Weights of a small GPT-style language model, trained from scratch on English Wikipedia.
Training: 290M tokens, 4421 steps.
MLP neurons of a small language model. Each row is named by its layer, matrix (gate and up: input weights) and neuron, and shows model dimensions 0-191. Each number is 500 + 25 x the weight over its row's rms, rounded and kept within 0 to 999. Numbers have three digits each. A neuron's up and down rows have the sign that makes its largest values positive.
After each neuron's rows, "fires on" lists the tokens most often at its 100 highest values on Wikipedia text that the model never trained on.

L6.gate714:494501462506527484536552532490502503516471483530501490496552506514489514528478456506501523485464492498502495449483499526499487494525490506484494517474478498458497525483443546518499522470502510522518461492516524501512506421505521509481481490507479505538458464506432517525500446532470523458498501507455497540509541483519503482518532512550475446472516486506526515503505501494489476486495497489504500472506511510504486458474509510508453553526497532505527520530463506485437489504467500489542533494476492529487531487466515524541506513460490476539510496522551505505481495487484508548
L6.up714:530516496524544524492453476499503491471493519530485495487521470494553482509542485524466490483535434503488508516511481502574486526517436484516454467508523474488473495504455527512489472490520562532470510510478511490486493501506517487492472475478470469516516487467509521501522484497501500482523495505537530499474477468539470493447533522527489478482512480499465469497524457513487512477539455467513508524529516523506499526495511486535508554477521489508452489521544529488518483539540481517516486491522537511527486494476503517518529541512507496504476496498514499461527468554456507498
fires on: "inn", "in", "ern", " Per", "i", "zech"

L5.gate595:542457501503513517528510500500549501458488458508500450523523520503509490513470482480531503496508505514481523441481498497516480525504501541475507494459457519525474521544473483487524512500499483480515498513500511505489496466490507516470481529470458469539448501460492517460505453476484532471479492502473501504495469540479513484531492526552500458479519493520551492484487483506507505492456477486509502518537502517499500509530545499492506497508559579525493529530475466526488510501539494494533533430496497526551528478486481474504530537514495489486467510481527486507512462474472473514
L5.up595:520506490547490555504513496502530476474464529524538486548474518538478508510519476526457523541487428533506509530480525537470491507499530488508479452527490446481478517527469521496491475499461508456496493507521548472500454524547469474485497509518519505499525463495455502539499504495500492491488472508561510500470479513495528470473516493517515524461544504497490440505512475533513511480518503485518499539502487506478489480510512504524467497515483530508519501524536560470474503526490484500502499453512460503490451514504488507515526486508556491489483495499480460491542529530504483522
fires on: " Per", "ar", "in", "at", "ub", "inn"

L7.gate130:476416488524472557545512526560499505515522471533535478495507539500472477498490499539494506472458527510497492483479497453532491506462456494549500475479486459516514445517500467474468511500475488499516508497512504511517498502490499497507542494496505492523479476463496488500476504496499501474471461520482538493514501480492486556478493503477524548486458491517475501502484508491482462480514510466476502502481498526467482521505499511492486502508524444511502505542542484438499508467524522488535482456478461548481530521545478498466541526498508491505521508553467524487479543514489513516
L7.up130:431461541541462544551505500503525509497490496530531473484456478468543498501481498523498494455450496467510522488485516479516525502539490485469497479488520488527490498520477465495498485524490460502487492523544489519508493527484537525485520521513494507551488464491497539484459507513532502473499483543475529488499493469489470532477493499505487497470483497506484549511455507495489458495539482474479516512473506490486547549514479482504506501498529487493469535503516519426523524510498513494493447489532516533511461530546543493513520527531530479482484480528513540546517474494501503471
fires on: " part", " red", " med", "and", " years"

L5.gate702:516495461489528500476511527470545538497470459509551508518502560526533512488492485517512501491454481501497504500474531457475456517498457532523544508465503487545473500552459492508444484503499487508513468498445509514516487520507524525547497482514508491487450475492480561492491485492479471492525499506498504487487451497451510493496502448503522476457542478533506500496495532519506529499532503526488530508486443488491485515504477471474525528521526517464505491515512502450499493568464531498512491472473478484509496565482528505537490485502510523509526490530502515496474492513488511485
L5.up702:530460521510502494485531530460517487521481498494518488523520512503449527501515453442482555537508462499526494454509515531494423504511514536545540497484499486500510514539471509467481479498569497501499479499498481510478508532475523474471520535542511479467474514492449506490479493532498498509515535490498498481504449492489535491479506496477543503476513514493533478473479489482515507520480466519490525488510464471503489493544517454461481515494502489484519477536485519468494482506511475515553473464509455478477512488539498448498524502516531466544527492529480493512538501511461478517
fires on: " of ", " of", "ip", "ev", ", "

L3.gate501:516486478492492494509546468504450499528501523476522524497523508510496503518518510546446481511501532494462481513463486485500484537522501497470574530484454507469497529523503465479468515466532511471466509506488544472511519485520511512510499520514497521557542491507503516493477495512489538473501514503533504527532523461496486510474516524502452479510538493523473458503510449460520462492487478435517488510516497496495516430464479450484462504487495551464506510488483477480478501488524488531493506534528524500473552473513490451491498517526537489470513504503497494538510501484499499556
L3.up501:500495513479551511480469448500531491525490508494468512453489514520463535506496497508468543528504498496507466453497494469482458518507444507510525487540509479508520483455476461490505476473464549503555503512509481510541509521456518516507547498444497480508517486487515494462515529526538529511519499523476462503491500525481507528538498480469500479511515500512501468516501511508501455478472514515487567456499508466553485500513503495494508512434519543487495489480503491528502478508499487515472473500530467480495531451490496495460479532473450500483457512457519535482484528486471478505
fires on: "ore", "on", "ick", "one", "ack", "oy"

L5.gate503:478471475490532503497508478515462502495466494571459465504508518465517506475541488483461536468527466484475495529482521480530542514544493491503497493500515470494538492475450491489452536451497494480500505492511541549534524447474505529548501533501469477483504460469480486452516452490496491522483554488494525539533520494526464495478518505498514486512487492511533503570464495494495477494489513517486529483519524510494490528509521531492538522478477524497507484490512497504477453513470496492515500486526447538502548506486522493519485463473512503479516502516514435512514519486504529499
L5.up503:485460500536514534479486507521473444481509489558494460516505509529495501451565513501483512447517518520472502511493515533514520507451568484465494505543536520438467501488469524486505500478505494530500510494480508551512508546482460497522471509500504477489504489493518512489461493458502518536496507479526522518451491531527469519478507522449509474498524503479537452531507482511512500514473494479527491483498517519486489528507486522512491508490477472470486532520485486497480515484561435503484533497507480499474509476514533496523551515529466513440476483487503473500501497523477505536
fires on: "i", "o", " di", "adi", "ati", " bi"

L5.gate584:485475454498516516464501488507502481534479485548484425492480468473529508495519523490558530542512489492482482540500481482544531480493492493482496486492557492470536529541506530480485474516550475466495481489482504517515471459521526497492540474498520534446471531507488508466539468521515453512503489501443474551460485525445504475475494538532475532486471492510510493535493483537513493507481471546501511486479505463492516492524544506485463511507502497512530474501494516487494471522515477479518478484509474560528481515492486454493504489514491482490494508495486479503526503551482512515
L5.up584:504473497515490475516543517489491485479481506466554521510526478498431507507484492491523500539517561517517476467531424518497490453524484499505458511505519491491535527499521564533540482553515524490504515495510493514489442448499520500513532467519555508464560489481507483534515501481505511496503457494478558489492508506493517453509477537522500493533448494506483522491525520503508489490521475510506497492451527509464516474507472475484502496513509517511496495491498483518506502486479415487506502491567461496495480478476497477492521489491530490499510505516492520502475542505490507518
fires on: " form", "esc", " group", "ruct"

L5.gate17:498479457447537466551477540491537496486531477490532496451512507487503500538502492517490497488486455474443471490481456490539481473502489520484518478507486486478477522467521491503487525536508512512487484492503510457526510488528455526507511469506496523497464505544479530546539523543512539525491520526445491503486481496486503498468530515481504526494534502529504505540502508465508520454498490508542497508488543558480490450492498504479493499475476530527436502519525477486499472506498523485496510504472485487564494472473519530513494526465487463535510452479520517535484514500459515511
L5.up17:485443492475496509533494489538544469530501495512527520503487497553477524536520527504495526471496514505490519457480462470484458514491520532510489522550490496500540517471518492466509529489490519506530474491495479469501528500445510461506497505446521508459501499524530501530511511497485513470524518453498523526497496506505457497530488500535513491496537507526482406477490525483531545471483486493521517460470512451492505498506527494511531505533533499472516508486479490524473496499507493533518513561472465506475514483496505504477516563479500503516477512502487577490469476516460491482
fires on: "ot", "am", "in", "ual", " | W ", " win"

L6.gate288:548464447479488480536518525501493493554555470460510479493516548513549491517508494483558473499517494485519521488506511487511477499448489529534483497530519516502500548513532511482492497513527512485508504495492516520471473507490514527557469507507513492500530532517460488481515489513532497520471485458467484555445475543436485521497499504521472503519493460480459518509528463451528534511508513481454495503513495490468472440485470520493467503488496501537527503473495478551491499529497531491503470487495467511499504515531507459479539504530535500488485487505502507484451496512519503521
L6.up288:511518515465559490518511474522485522511492518505549546481493508492518497521520501467502456454471477509502488474506457504509452485503467559563496529468574517469513481484490505522474478487478495485531550545492484529486467457490502486538475484492484454504485504520503492511513492533514497491487497521479450478514466488487519501495480526497501560479451518479518530532510522530435496515458504504499511521504460468513485505504495468519494486482519530502523462540516496512533496558473523477500501476484476503460545508545511496490507531488511504489509495515547471517478520503525505501
fires on: "or", "en", "ir", "her", "et", "y"

L5.gate147:533491497468485510541496496492510502472523503523479514489480484489491506503527469493533481491501511492529534522472474534536457537480522500519512501504470524473483504519531532504508492540526526456466518470480533459503500493489501500545486467492502519489520489465447506486508504509549497472461548525528536486459472506501453474514521513454437492546553453507496456498478471458513494497520492484482537469479522509518522468460447518488514490511489538485479519527538471488469517483528508537547467502515553530494474507478504500504558479478496451497511497512508511502473501478492499511
L5.up147:512518481501499462548500548505533463497510463523518473501511527466488498490459508464487488527511500519454483482512478499510453457536510505477514559546507486505525501482502484535504514531517501548517491492500526480474452508541461531485538494507509532511484512519507489499504479503478520492530506472494511528483529545494466471480482488529526479540432497501528503481463485524470509485489473530486474419504515529495475508463507476508490518535505518511482480508479452503491535512488488520477474557517516485434504512492502495507539565535515507492533488489507524490470494491532500536
fires on: "ad", "az", "z", " west", " north", "tt"

L7.gate194:510494468553528479510510496492450474488498488533490488513473520497503480527548492537515474514515491435504484537464503493495509498523491511520493499485503506523508497477482477508506534501490472486484476477499522510510490518468536532513451475502491512540455523470561500445479471519489455525489521492534542503469525485519493491476497511493506543462473467541506535551514524461529476512512502518519460507468490512468488471511542501457534479502463459499488534519494508484530487528484488514488484461480480523542471498523498488511519494510466523496529477526546475464542492506484583482
L7.up194:525498486576556472499444472516474499558511537507449504500513500500458481496521506485485484514506524511485472534507529481474520552507508527510479509495494432456516491482468489530518544557471555481507483502485486512499484463507494533503466438507526475538513490484518484481520461459498476449500517470501501495510500526507501517498512536464483495495492509521482512523500469480475477505509519485501533537509501541463526511509492510508474490541480481492453526518502489491514466484534483466464516464505525472507479497515538463468498490499501529551509544520533509501515482508527508504
fires on: "s", "es", "; A", " is a", ": A"

L7.gate531:480419494547482525495536513537517511478542456527475459493506535519474512521493456527507494461532500467510488492481496492514476506505477491547486490487498501481487514512458478510500489482488514495508484437547497492536488500499520493527479489525503505513479434488495499472532485494509503509486457475523480506470457445493422487544521506492467492528517478520498489578505471474510493550531437498526512467478506510500518470500491487515499523491520479487521507516540520520511526501511458531552485478494478547475523515502521482486512492514496511506506530488495485511517511488552501514
L7.up531:518419510527486501526479493486522549453506460517516511428535508494496466520512481522498512479488470502512495501472491470509500526493520491517458464508488501493499526495526458548518480479474534498545493471527449528490505550499482463464517550497545502517489463514470502439486519495508477500474509465521500537517465476513512484528509504451487501494533493497491493535481477453495550514506493485468484488521512500485508447480516483495500539489571485525511525510504518525501552507490503528462518541522480532513499497514514480492464532475534492512513489488467537507513514489487506502
fires on: "en", " years", "and", "io", "ir", "imin"

L10.gate680:516528502512514509501455478471509492515472490463478510498500504474489493537510495489469510531495498470505536492487505485496502512529464462511517495525526504473476477478519526512488498496528531484507493443434473501538498547518477505474474465511491479480489499506510517509478513487514480481470539502486506561510516516513484448499514509501552519557531447500441516506490528493483480492516496513523521498515500480529524492464511510449504495542534532488493441486511470502547467506535481493528524514535528508515509511511454540555520466497527491527530505565539458484481523508499557481
L10.up680:472483505488468482465527487502526495496510519483529517505457545549507531511479492584531493476483484509499458522487509498494495527530486500532489424452480510514457527514498472534548488508473483510491481485532507524512509493448483517514501483453498473448475513503497507492525499484504476479505505479523453477517523515501520498493503497506486516493458504528518487539526478522510519491506489451481496488521505586476480464521523490480498536490464479474538531490476542481493508498484511452486521530514455546521470533486506470516513474508558501510482464493520483490487509469507479521
fires on: "s", "es"

L7.gate53:504539470520505500494527473499503491487507505511495507484516552477542484511530515516493540496473479502492498516472520453505497494493492477529492499504504538499511493510519468485454514495526454487532491501447539523519481501490492543462500484499498463498454509453459489510491476465526538513513510499505474511531460449511493512447502499446513517474488503496445545555486526519510531483478525507483516518503515496513461473475456482490485566471514499524467508503484520429482502499506464487530507440530489505480505553495513516512544483505524489512527503515543472476510520549480545503
L7.up53:443499511533492544474530487545513478452510503526523478524518510493514509485489492539511517502533487541477512514516499499502468478517486519526530503487463483487480498516528471490508431503498501486507508500473504538482462468472522545504484498493479487532516471493480450518508483466483519513519470499489503483459547468483465526475489494458502496477527502497440526444505512485496508527516489469508492497453507514532527502487516567557488480510481515487488543511498497513524530506477495455524472453448479499522534525511492505506514539532529493495502491487491443523558513484477455468
fires on: "in", " University of", " co", "st", "de", "rad"

L5.gate317:510540456488499568500542522521508470485558505522530469513478478515496506511540519477483528530527470506521517494483510510537543535487498540525487497509492476493479477509477464492507485437500500464521488486507508524521517497474495488510498516506502458494470417453514479504485489541482499499466516523504493497512489498497462512521537488496508542484539486518521544512486517472495475483522526475437494493485507474489534467456486489445494509509499477503470521541485431500478543509513445518537525493506516492492494539492488517548519482504486513480476497507527521502541542483527493486
L5.up317:469464492485524506511514520497491470497447460527466512513466495506447518474521496542491518476491485464478508532516504503550520495457535506460497462520498497495483458492535467477494500519521496494471493522513515520506481457500477502529474510529514530509497493474536492469474489500441492540502489480495459485453528475510525510491481476497501552469514503493502529519530568513497466524483520473489510534462513474500510518486512475508488469487550515547517503488474532502518511455541480506500524493470454506518503544537505520517567529456484552462500504484470518492523483519467521496
fires on: " La", " so", " di", "o", " du", " real"

L8.gate472:527519455540510461507502483504512450541511481492492483501549496472489504507471504502500506483569492539520491530475531502527524467478486553486519532520461501486542543523513510529457516508517495495452515514514486463524482534499538517451471506469528529512467510450489547540529458478505523478506505515483492526487483500475532470519507485524541458526472468475476489501501508525508495500491507449494546503468508512469469507544503533490511562470499487528480519509490518510511453535478474469448524482532507520511502485493489508484513503487492514523504484493512548510484496529505530535
L8.up472:494505502485518484487501474487471506511516547526528535523529546503480505507529508498466536490523472522519466504494471487478539501478493442494489453505526500478488518525460526444496475480483474517471484464547518510523460514513525502478486481495547500518492532516451546471515522484504488549527534509502462543465506496513549457556483478526490479481456488503504538547500501538453512502449537528468514481488464545466509489517523526511515501506515514492492516519485530481463441483522510465507490451518478493542490491487499479496511502475537527512520526499504505503506487522508513483
fires on: "t", "at", "n", "aph", "r", "k"

L6.gate608:527501503447482564540548516559500497510494498507497511493479481507520535519494516498501545507549515526494502477486474469539551503492482533502508510469522559502529500466485546518473539524507488478502483482490503516521495534529509472519515509483524481483559504480516496479509458497535519498539516491498514483492450500486502522523522462500502504514523472483537469517492506492475451468473555534441508507500498450456506478520504522490469468511514483533511508507474457498502500550497482533498536506486503496499447465521510552501518502442479486491499462502506505505506503493447514510
L6.up608:557503502488514516494500457477518494491527514510502464487563527472535547492513494490521504523508494503461523505499498515489481489517491485489518526469448476502511474513536530533503518497481517486506511492487476500511479493454458500527450529503443437460500493487513459513505478494492503464503531493507473518539515502534456504460485484468500476528528518483516451496513528478495439494525535513464463507483470540514537496522505556498535485513490477469509556525480508471500500547508495496491456501482544471513510535485477546545492517504490531501500464538537510516537509481501501482
fires on: "al", " On ", "as", "| Preceded by", "- Website:", "On "

L6.gate230:524529483472539490484521558505544502555492479520517509463474540495521483488528504525477530509483500481506485477458490509524497523504470490488494493514495489490469490500493550527510490458511443518529497482520468537509506459523480528552490485496470513508508520489475523495517478529491487480513497476516459498508496562454499514473492474529495513505509482502524482505493497486486486497460500449524519463461493473475518443486473513484518503469509497522550478495509538548496460504498504485478534531477487502546462497513432520491501532474514502461572486543518472490503534473504540484
L6.up230:517525520486503446454514533512516492493474487481563517501503469473494513487473472467479501480519479489518525457474507535485467511477475467522514472495497492506509517508486529505518478472512508506489459459489479523536520513483482512541482495477466504492495519509498493502496479519527478515487487504492490542491453506461494472530478506512505503507526494571528478498511476497506451480503494534499523460517454494513494513512472525494483531530483478551567507563498551531521488483470502518489531513414496495542490521521548501520499493508500516525507521496522486436541477535485455487
fires on: "ing", "s"

L6.gate330:493480490480504489521511547532477501493538493538511496518472531478470497505439478502490498511482508552554476457496518477539497467461509500485495471460484514483539493479520468570501484492500529494494501494496536498516520511509514487559483449506471498512449502477527556514538474543526515505491479464467454516510518497458456507422510495508490499490517508498453498490506497503521482492514547486543539438512496463480473477524492498469470499542525525493539497513508473513499510494489494503522508508516468483503545511537519491506513482481520505529504485492534477483471496468523467510
L6.up330:505505503493472532497563496480481520475479536483554490501487512489512504518433474482474529535489475519556479457512498492496490488493517518537494463496518496467522493476454495552512489471499513484479517491487526480497530529480546485534486496478485468495509476459466507567481523493502516472493478473478507507502485536493489476500477471535501495493522507458499538492492503497504464528509576522560470482483561453490487448471463515461518494572523519472511479510491496493490463487514523487530499511489496491479513516518525495514494492487547511517490481494482534481481487504539510473
fires on: "y", "'", "ent", "ri", "ing"

L3.gate403:547494478523525509525464499514490456527497474495501517536535520493466525494534486509504485500513518530509527472457483495505574511483484518495489480504496499459475543499497510444455555461511452471524498502537554495494564514464475486498451454509496465534497499469508509500488448497461499512489524473498483523497479483504507540488546470497503513425517512522547494511521497458480481479516522465494479497499489490472547495511495489493473456535499503509497503475486525485465499573514501533495500496515535522533514509494490514511533481497476497486510528490490490495488520474483533526
L3.up403:514529511522520506540458553490566510498496520511485539499496498460498529528458496468479519493554458533501475467489496504462489542508459470499531511497465515477544501441514496481501485518494505481498516536462533478481482475503495546502495491520523469509497526527499474492501502532492510487460522504484504511501513496510531457481507516476491542529493491514459504476498517556512487502389518534515524481485538518482465500500483518442491484486504517466517492491520513520512468484515527497508485468507539474507497512513509471512503484551511497431494477477508501475496516499511469520
fires on: "ac", "s", " a b", " the b", "es", "x"

L8.gate638:504511491538479473481532506504513477509523506522512532500481509498493542473522483512509494513544501529495468475493512509459518520480486487478479513445501519522484496463486490509494516497542485496546474478487496493516477518497477494499475496552516462518453476478496519471443534535549526531498510504467468535496543480506453491516502493542511519474526492508529498505471527545496476494487488471483476497498450507504550506510533488464487485484508519494511551484538490461513493537518487458503467448538536512539483513491533483502569480498550510485509496552486438504519494531506548491
L8.up638:517490472523473471456510469533485559497468497506492545512453524500468535531480518492508487489540530503527509542517442520488514515509517501510521495531428450516480479470491520492526524516486522491515487482459495486501468513501493516500513511503523476519493531525497444489500456451479535475505522484536496492517514498495532505491503503500521533508473524504499486520532516454485499514489499489478512511504536550542460485495520532532489480515516481485503487497447539483502563483506485507488487463519561497508476484476457455500424460518514491489482482481501477527477518465516482503
fires on: "s", "es", " ins", "c", "its", "w"

L6.gate507:480557503521526521516474461523500479480506505510520518462518482498492522485475424511526457469498515506487475487473479470474471558540461506508499496506503485466491472430470509503503522485502490553514518476488542530493509480513507520582505464479516493486500472478469520479547497480524506492502487520515490518487477509532511491541513508478459484492526470494498470534485475489512509495453517511484542483474498468520539510475520478496507513518529509503569463481498530486496450481532497523497507491483524532517535506498473509494482510492482521550513442550500511488496547516513501504
L6.up507:532511504495520457449497477502499494564517490487475545482451487492512522545486487503510478488498484555507511493483480528467503514517515525501468537507526454487502523474470471530516534522531491521508539453480521520494489496552490488503503469465510482473530485462545465499493452457495522486452502547463520478499534511545461514473492517514513525531503492513476532502469497482513463515525555475458478518472513503470494511495534510519468477501520500517543514503497506486518484506503492494504461473476499541521492495507458544495469519538516482560542498501510520526488491515460509515
fires on: "s", "ing", "ed", "ers", "es", " in)"

L7.gate239:535474482478526497526476460540457463498497508545520479498502507477510509540541506519504488506494525532488520495476499530502549521444489515472510506512459489470472483595515507528499544451486472495522526480501515519476510498466516514458523482518516486470495516463454487522447490469516504487514502473521554516482488480485483478540530495522503499463485499506490503536515462473510481495490510475509499490529494521503512457512510521527466503493525489503562515475476534486490450511528521480507523525515512503536505526519498497459468461481488492550545500544508534466497484506467499516
L7.up239:518468535468519502480555502482523517495527498499499479493506461533525498524490504474467486513534435487493548504501471528476518506525519456545504507501502518463462475478483558494500524481509476436478522488531467452499515525472477463522464493500502519514558507483523529521506504443518511500510485473540499536497500491464488482503494478491461509455503519478489498535483520495493431533512486489503531471502486551500511516529493505484543515477501500549521498534500458492486490464509475505483530560461487491466512510490468544469476528504495494502478501541536484494509489515502497477
fires on: "s", " / (", "ed", "ated", "as", "Th"

L7.gate589:465523490478481529568493498543478503551499499518533511512506505474493482546513481501532555492534517511502500533483519519530484508493514525474492478492547509541528499518511493512493548486489461495479459492462501559509513457495496492499529467474491484497467459507521507481500434479471508509482522485448444530500490479494474478481505589481506489480472484527482525497498512503516500489491503505501499486540491551483488467496532520481480509476484491525469536495471495505538481506504529499539503458466506496536475515552523493486516458489532495547487511500510461523511474480469472503
L7.up589:512511559515517508508498508487490485450502499496465517527485507518519471496445461505507530528481517452496534530528495503487440504546485503460546483463498485526504499496477443499515476533502479491531515485533488502497479488492515522464488528512513494516496513439466522488479504534511499492507458536464486473494473467460480508532511460504540522505511491498514489469498494452452464487522488529493505506520470485512546533441521505527455507501501515506484475510524505498465526507529456470514454524539468483500469473518510490450541512517463509528503507482456466512532487509463495502
fires on: " co", " Co", " res", " also", "ently", " well"

L3.gate430:481494459521443531510477521481515507499485473466523509465534536536474477538522535512508507520497544500492503513461513521563525507527515486548547549480527523493440474484539496515449497458476496493510549484484530456493495531510501456536474487518503505523507502520521471522474449499516500461487521486509490478525517506488502493502532466499483520487511487474532487517488533537513457565510508504484509509501488491533530479496507474501502523477497461454503524461494485471530528485486487504509499551520501483506484530470542514520512485522491527473505480551480510462497515469525537505
L3.up430:515515517510480495466497433499475530505553508465473478475514490550496507481540503449451501446502484501525512511467523511494513496501500456480497494497505497487526480507515500444481474478507508534484469536546470513507497538482478482473490503515504502540487509472444549517492503504479531523492499504510522527516442486542458499518509524502524446499511512512497545485525516434524488461502483511527515557492501497466462497484503454517515483503531487484474527510486483502473487495527526468492476492418561542464500515486489499462466492504511492516498510511475513500487517504505496496
fires on: "ey", "ay", "s", "aj", "v", "ind"

L8.gate518:527519494517489485476490503474563484469527506487485470470528496471497504541509550497508494490497525480494516522529474489533483443518474511468467500518548500505493502511469518485515468477477500461497494508473485498515486509502517545536462472508496486486497476463486458499499522457522445468511502510461479488450466504520483494539509530456513518504508499535498524517471490510502499553486463515460476493500488554557496520535506505484510514462481525510495555507531488470525522470516532534448499485483499444511458501487483507494493485486531483536526520522541499521498506447500552468
L8.up518:517537503525492517514516500502523492503498492542522477448526518482460489479500507503495527463520483482502494519507490513528488505515487447488494505453473459430480536506496482523503477519529522469460495479502518475498498479488510460504538513492494508536473525532493488485535503506559461468503470491517478521510509479515436567497506493480483495512493498535532501514430534450487511470490464474505509499542470546504487514514494508488545519481501535479513536496548518526482499509497497534501478453499526538460490515453443485535503493511508471471479508499542489487516486497462539496
fires on: "er", " and his", " His", " Her", "en", " married"

L10.gate173:522508511483477495550496539497498519541511498525465498493516505459465515498466472494544504480465497527468474501491447470518530506478500486482531475540493459525540501488527467492479536516507467493477525459474512499506487521511508452509569536522527537547500475500477526479497482526533511522506525519446472486512547529522479497442494547474475483496502471516517490519513496484534474491495555532509517476471476499481467474519491515480520530509495497506485493493510502549487443541496524468526492477494529506531503501471503498491479482515509524448527509548484505479468491450507508472
L10.up173:506504481497518488518536521469536525498499527495478478501526505496493541521490523487486488565556491497486460478504488518495491486509452500495488528507541477530517454558482490480517545493509478469470547508486443457500500517505560506506547491524484524477498549508497534483480509484511520512492515518519524528482504536504529507436468491446485458464530487526529512492498510499507476506507528536516498504516470477491481491473532473467490518476515498499490454513498500559490490463492483472475530531527484516518516475483476475485493482523552529478476512537449476484525471519518525467
fires on: " st", " wh", "it", " approximately", "2"

L8.gate231:512474483516501514476495493512450487529510505473517503497540491481489517507511562554488489494516497521543524521522426488532515488514526545550491543506501521508488518479501487531461520507517474553523527534475542477493530476529512542504495494451433494486538511495519508498493474504468513479486513487493476516519505506474488512523516509508518484476516468534524485549483475513484438489480520423472495491522549521461518510509520489522455464502526513488455494487493464523519522503485462504533505478497519522452508478473463537491490511468514504483495480523528540505501485504499485507
L8.up231:523485482463529505498518517468499548469507478550561507472522469467478508517462505515541526507523501484504473522503509526507526527507534510523507513492483489496493511524479509485499504518530532497490537518497521502466517476509532488532506542500472457479528500448476483549504505554470467522496525509434534500491487468524470517518512508525531463492523504475511475499480524502529526498551492470534463518476509470541551574503456528500487482525529466501486511506488493504450496522482489470543515489488515526514533476469465495544460500551481512498477497498522508506498500484465484485
fires on: "-", "al", "z", "as", "a"

L3.gate209:517510486542494507481438537517491475524496497495504522484474486479489521502476498518514523481506557457490498481446483485484486538524491471525524529529518533456456460538501505533472513535529502501520517472501531475482507497521512498490497427514526491505533515456487498495499474518493503472492502506540535477526485506484484477484496454443485493512489503501498466521532496510526477512500491492504468483507501479503543536536490522522497486535531521493534458499519517485509435488547486510453541462485536470537487545543458497530555458492503516507515524500477519503497548474495507508
L3.up209:517529515520485515459477501491498509502478465497516486520491459470497501530550524450443480499536498483567501518483499522500526519504525489533462515504507489522492506487523546504491467492529510530488434490469479504522542498499474495524498501482506523504480515514506501523427477494543484503478478481487513483516502549458484481456524528499549529470513500518514481535486475455526486473531488487508519522510495502473507487515533513472491529514490488507504528499495465465463523462506526533459488533522472489486453528469536429496447534530490493525485488535508501457474504512488513488
fires on: "ing", " much", "s"

L8.gate546:473498498486520501543502506491525488510524485501497455526516514480472479537480501481535530512535518459525491498473493484513486496529527490508507504533511485565520529511496456536506484473460559501487527451468488542534505488482516493543518517461470480527483469505527500494508494534509473483498509454507462492505491510529445495517488542526443469494518484509495480501532498508504481504511502503479517461504501472503530511481485563502530498503509526461491524505536490458526501567485521511521468472519493509508563521509521495475506416495524454497466513501485502496500535447486485488
L8.up546:502489491483528477522501525507528526515516509529459518544497491535477515507472517506478489500490525492583498469477502490477492495506493509449520509532529469471499492456469444508476548568495489500492490461496468489494481503430524542489507519487510545523525529535485482541485505514501485508489442475499459469494473469512468495488494528529517482490479501545481495457524470495456543476460487555483514511510507496471496491532498504529492513550502458457530512501485474481533452522506493520487479493534487485469502493530515544501495501477496489518499492493483499538465502504466481503
fires on: "ly", "ently", " also", "ively", "ally"

L7.gate744:508500462533482500501541518515488495524508501513467511512517440512508461541522483471476471508488488483511445545464486461550498519508506509457462538467511493469498485473516444523469465532486453509486489462496531473500552491458511513526469513507528497479509500477491459514499461521542481511478458501548482501518538516479493511494487453515463510557508474507531531513485508493473495536524536456485457492500498491479499477470463495484506502466512489501486469468494491496493502528521476514474499502507519481513506502525495467532502504515474500523521482524492504561511532447526551531
L7.up744:500518529546528499488502503502460495491467504485512531521551490505516495495529499516495470493533510444470475534478529469475507509487491490516463472534436481496496489478489548507508543523475441480524491533501510540518506500490527516482460511475465504472578441489524494485518508542514456480496485491518496479500503473523503472481495532522518523493484500477491512485508537468531482533535465494496532485461507492494495465500502518499532538467509457513498504522533524494516463470460485515492514497500491475561486529494488480472532447446512520518543502488516518485483498539456512495
fires on: " so", "o", "ing", "ict", " them", " him"

L7.gate69:503502458469539472507514499523512495558475533538546519520525511512435540475504489494512538512465508512535501507471519477489460535525500552480504498465506479450508493522499480484482500508495494532468542511514527491470513520502493508480487474482528511530486508469501543508540477496463515522434506463499497518512482488480517503511517491489505491519515453460488489516500475486538481495479503511497496503532520531510490471497497479512470536453487455514457511460477500481500410508522511499481525536538537503492438506509463530457524482512487519482494479516500505485487503537503532548
L7.up69:515529491440459500547435489485497485534530507497504519471557513528501499519464491481511497486506508509501465513491538517514484515467478524535514453499495511486507515487508487495455542501516474462543550475520498526483511503499504431496513506495547486490483533521454507470545508501492481520467470496533466550457457477478527465468492507477420483489529486480454507482525496502484503479499496510510513519483503467534515460524503478508528520525507514503495451533511490517509518500455516510457529506490505507503554534506489506519489459490513467489521539502486478533475506502516508506
fires on: "t", "aph", "ect", "ar", "tt"